config.toml
n_layer = 8
d_model = 384
n_head = 9
n_kv_head = 9
head_dim = 64
d_mlp = 1536
vocab_size = 8192
activation = "swiglu"
norm = "rmsnorm"
norm_place = "pre"
norm_eps = 1e-05
positions = "rope"
rope_base = 10000.0
rope_fraction = 1.0
qk_norm = false
attn_scale = 0.125
bias = "none"
tie_embeddings = false
parallel_block = false
init = "normal"
init_std_qkv = 0.0265
init_std_o = 0.0216
init_std_up = 0.0265
init_std_down = 0.0133
init_mimetic = 0.7
optimizer = "adamw"
lr = 0.000565
beta1 = 0.9
beta2 = 0.98
weight_decay = 0.28
lr_head = 0.00251
warmup_steps = 440
schedule = "wsd"
decay_fraction = 0.335
decay_shape = "linear"
final_lr_fraction = 0.0
batch_tokens = [16384, 32768, 65536]
seq_len = 512
doc_mask = false
train_tokens = 351000000
steps = 10873
dataset = "wikipedia_en"
MLP neurons of a small language model. Each row is named by its layer, matrix (down: output weights) and neuron, and shows model dimensions 272-335. Each number is 200 + 20 x the weight over its row's rms, rounded and kept within 0 to 999. A neuron's up and down rows have the sign that makes its largest values positive.
A block is one neuron, or neurons of one layer that tend to fire together. Before each block is what it responds to, as a language model described it from the Wikipedia text at the highest values.

Description: Nominalizing noun suffixes
L3.down296,202,228,192,241,164,223,216,184,219,209,198,244,193,211,220,192,218,181,200,193,188,230,207,191,207,212,204,211,241,183,172,213,195,184,180,208,182,209,176,183,237,207,196,167,199,205,220,171,247,210,187,207,193,201,238,198,200,166,196,223,182,202,224,215
L3.down439,188,195,184,197,179,231,186,203,206,196,194,233,220,230,201,207,221,180,219,181,195,221,195,181,181,204,201,192,214,184,180,201,198,211,175,184,174,187,189,207,197,192,212,169,190,199,228,184,243,222,189,166,179,193,215,166,199,219,186,180,194,192,183,204

Description: Infobox field separators
L4.down109,165,246,219,247,229,202,210,207,220,219,149,224,197,238,164,163,220,205,209,181,174,195,194,175,212,225,176,210,170,191,189,190,201,164,214,193,197,186,203,199,193,200,197,199,166,211,232,182,216,199,211,219,186,192,210,171,182,205,197,181,208,179,192,214
L4.down733,176,227,212,204,245,211,185,226,200,233,193,193,157,175,174,194,195,195,197,205,189,193,194,176,179,239,166,196,162,195,213,211,192,179,218,200,219,164,189,212,214,207,211,214,184,214,212,196,194,224,181,192,184,167,247,156,216,211,165,185,192,204,184,255
L4.down754,183,201,199,240,217,221,208,199,233,201,199,241,175,187,181,162,225,230,202,194,212,196,183,182,183,217,184,222,179,220,178,204,234,146,185,219,190,172,189,208,223,191,230,195,146,199,221,222,184,225,193,255,185,205,207,189,196,213,178,170,241,202,192,216
L4.down879,195,215,193,225,194,218,226,196,201,184,201,212,194,190,196,182,177,205,223,211,179,189,202,207,199,214,192,173,179,161,225,179,229,178,201,196,201,180,190,182,224,234,196,204,202,205,199,197,209,217,216,229,140,195,188,170,195,199,163,198,190,218,207,198

Description: Sentence-initial subject nouns
L5.down143,194,217,187,244,219,235,173,188,227,187,226,205,217,223,214,212,202,188,210,162,181,191,212,186,213,210,213,172,203,229,197,185,206,225,204,185,188,217,161,198,206,200,192,181,222,239,206,207,214,213,174,198,203,195,227,215,245,180,189,224,185,167,172,215
L5.down188,223,184,205,249,218,211,162,199,203,170,236,225,193,183,213,169,181,212,181,207,230,234,230,217,198,217,202,194,214,195,198,198,198,201,223,201,166,159,148,200,225,201,173,194,181,194,203,213,222,181,197,205,215,192,234,203,209,193,179,202,174,196,207,166
L5.down318,192,186,198,234,212,208,204,195,193,184,204,173,202,185,184,170,213,204,197,167,204,215,218,212,196,223,242,154,210,200,206,202,171,213,190,194,160,209,169,198,213,219,148,208,211,201,207,215,212,201,193,170,185,206,198,221,179,197,231,186,202,195,200,213
L5.down400,201,187,190,205,178,193,203,195,214,189,169,179,205,170,177,222,214,214,206,210,179,230,161,225,210,217,213,209,196,163,164,157,201,169,208,230,177,233,184,180,163,204,180,177,210,198,216,191,213,175,175,231,214,230,189,184,232,216,183,208,176,195,220,186
L5.down911,189,179,218,196,180,185,197,189,210,210,197,213,220,198,183,199,189,192,192,215,218,214,204,176,219,207,213,183,190,194,196,204,211,181,152,234,152,210,212,200,205,219,198,238,216,184,188,175,195,179,207,201,190,193,206,195,162,159,219,188,202,198,192,211
L5.down1246,203,189,208,206,174,228,206,219,206,157,187,162,190,241,206,190,201,192,175,203,207,214,211,201,219,245,214,236,200,196,175,193,185,203,170,172,177,214,200,189,240,208,194,184,198,158,186,215,203,189,175,223,206,220,174,199,201,177,217,178,187,201,196,192
L5.down1346,197,191,217,250,209,195,195,193,200,176,192,205,209,196,201,194,185,208,191,173,201,185,191,197,191,160,205,212,181,167,169,180,211,216,179,201,191,204,221,197,248,178,203,170,202,174,205,150,185,220,210,225,190,189,252,196,224,226,188,200,200,188,233,188
L5.down1382,181,188,219,226,167,213,189,180,206,169,192,202,191,212,214,157,210,211,196,221,159,241,221,206,188,218,208,203,209,207,188,192,213,172,180,200,179,199,211,188,215,170,178,198,229,215,198,192,213,225,221,205,202,234,202,198,201,218,204,208,203,197,190,232

Description: Numeric fields in infoboxes
L5.down543,195,187,220,228,197,160,170,183,176,220,159,208,204,212,219,207,190,195,225,186,189,189,218,216,183,164,202,185,216,221,183,202,196,206,193,203,174,180,207,213,226,219,195,204,178,179,219,241,230,178,169,209,167,190,195,220,213,207,174,223,241,229,234,226
L5.down838,169,194,215,223,193,183,192,234,201,189,202,220,217,219,198,224,216,230,198,201,211,160,217,221,158,177,194,190,197,203,185,221,230,224,167,196,226,226,210,248,213,202,201,182,169,192,220,185,193,212,188,197,182,192,185,189,215,185,178,221,179,186,173,199
L5.down956,193,207,178,191,201,204,199,196,207,232,211,210,224,195,204,220,197,205,182,160,172,166,209,189,192,212,189,193,213,154,224,153,205,228,200,212,227,174,192,191,197,213,170,204,182,170,212,208,203,212,202,203,191,206,214,207,237,205,184,195,243,165,176,180
L5.down1006,195,154,199,149,191,220,206,184,217,206,194,214,193,196,199,214,208,173,208,171,224,193,179,192,208,194,198,205,207,217,249,186,208,214,190,189,227,187,226,232,209,212,234,219,192,203,206,169,171,194,205,193,243,198,221,207,203,192,213,181,189,192,170,169
L5.down1075,209,214,209,207,200,190,181,198,202,201,151,253,207,231,172,247,214,203,177,171,219,181,202,211,211,172,202,180,200,172,211,191,204,182,201,155,239,167,196,206,213,190,190,206,172,215,204,213,187,197,181,199,222,219,208,207,217,169,217,196,218,198,217,164
L5.down1181,241,232,197,159,207,170,167,210,225,183,192,219,216,214,201,195,163,215,188,217,193,198,188,226,147,182,187,178,223,197,203,218,204,207,217,210,203,232,179,188,215,180,221,219,211,211,240,225,180,208,158,209,187,215,158,161,200,171,189,179,221,196,207,211
L5.down1211,205,157,217,224,224,177,195,209,218,173,201,176,184,201,194,176,191,164,194,235,222,168,228,204,183,209,180,183,181,211,197,197,184,191,188,206,208,195,230,243,224,142,178,192,191,171,200,177,223,187,189,167,192,221,216,246,174,206,207,197,185,183,204,235
L5.down1307,213,183,199,231,186,190,169,175,212,212,215,184,194,205,210,201,215,179,199,179,183,195,179,199,217,188,216,176,180,214,196,196,173,186,200,209,195,192,220,199,191,193,190,203,191,211,200,193,195,209,164,189,193,182,212,228,217,209,174,191,187,206,205,171

Description: Infobox bullet dashes
L3.down679,219,180,193,192,205,185,190,216,210,214,241,183,210,215,194,224,184,239,188,183,176,208,222,183,205,208,213,224,233,181,209,184,222,202,183,158,214,218,161,215,173,192,202,146,203,194,202,205,177,223,232,230,191,183,194,222,196,189,201,218,227,172,216,183
L3.down1496,230,220,196,217,230,211,215,181,213,247,198,193,202,181,223,233,194,186,168,222,203,159,207,187,189,188,222,211,210,197,177,187,198,227,189,209,196,199,206,226,222,225,224,213,225,207,201,210,157,251,211,195,226,207,233,186,184,208,188,193,211,211,185,169

Description: Written-work nouns
L4.down357,250,190,199,221,196,208,194,188,235,208,197,234,207,222,192,183,159,183,188,203,186,230,221,166,197,180,207,183,232,191,201,209,235,211,227,227,178,168,213,181,248,193,214,198,176,215,166,212,214,209,182,235,186,229,228,199,205,198,251,199,189,166,205,192
L4.down669,221,198,178,192,217,192,213,205,236,228,239,212,220,204,184,198,233,183,174,191,200,219,202,199,225,201,208,182,238,194,143,228,195,208,198,210,232,212,187,192,236,208,171,213,152,245,188,185,198,193,192,208,141,173,158,163,217,184,183,183,203,201,220,183
L4.down923,236,197,208,197,193,157,170,180,182,235,178,200,189,254,193,177,190,170,179,176,178,224,176,198,193,178,165,185,189,217,197,194,199,190,218,158,168,174,210,151,172,210,186,187,209,163,213,236,209,194,175,192,194,222,181,147,222,187,244,192,184,223,230,185
L4.down1018,214,208,216,238,179,188,180,180,232,206,211,206,201,189,188,198,233,208,199,227,213,151,202,193,187,179,201,158,202,231,201,188,192,176,164,198,187,194,173,212,212,194,196,172,214,172,207,180,196,218,191,193,223,185,199,184,189,165,186,207,197,186,202,178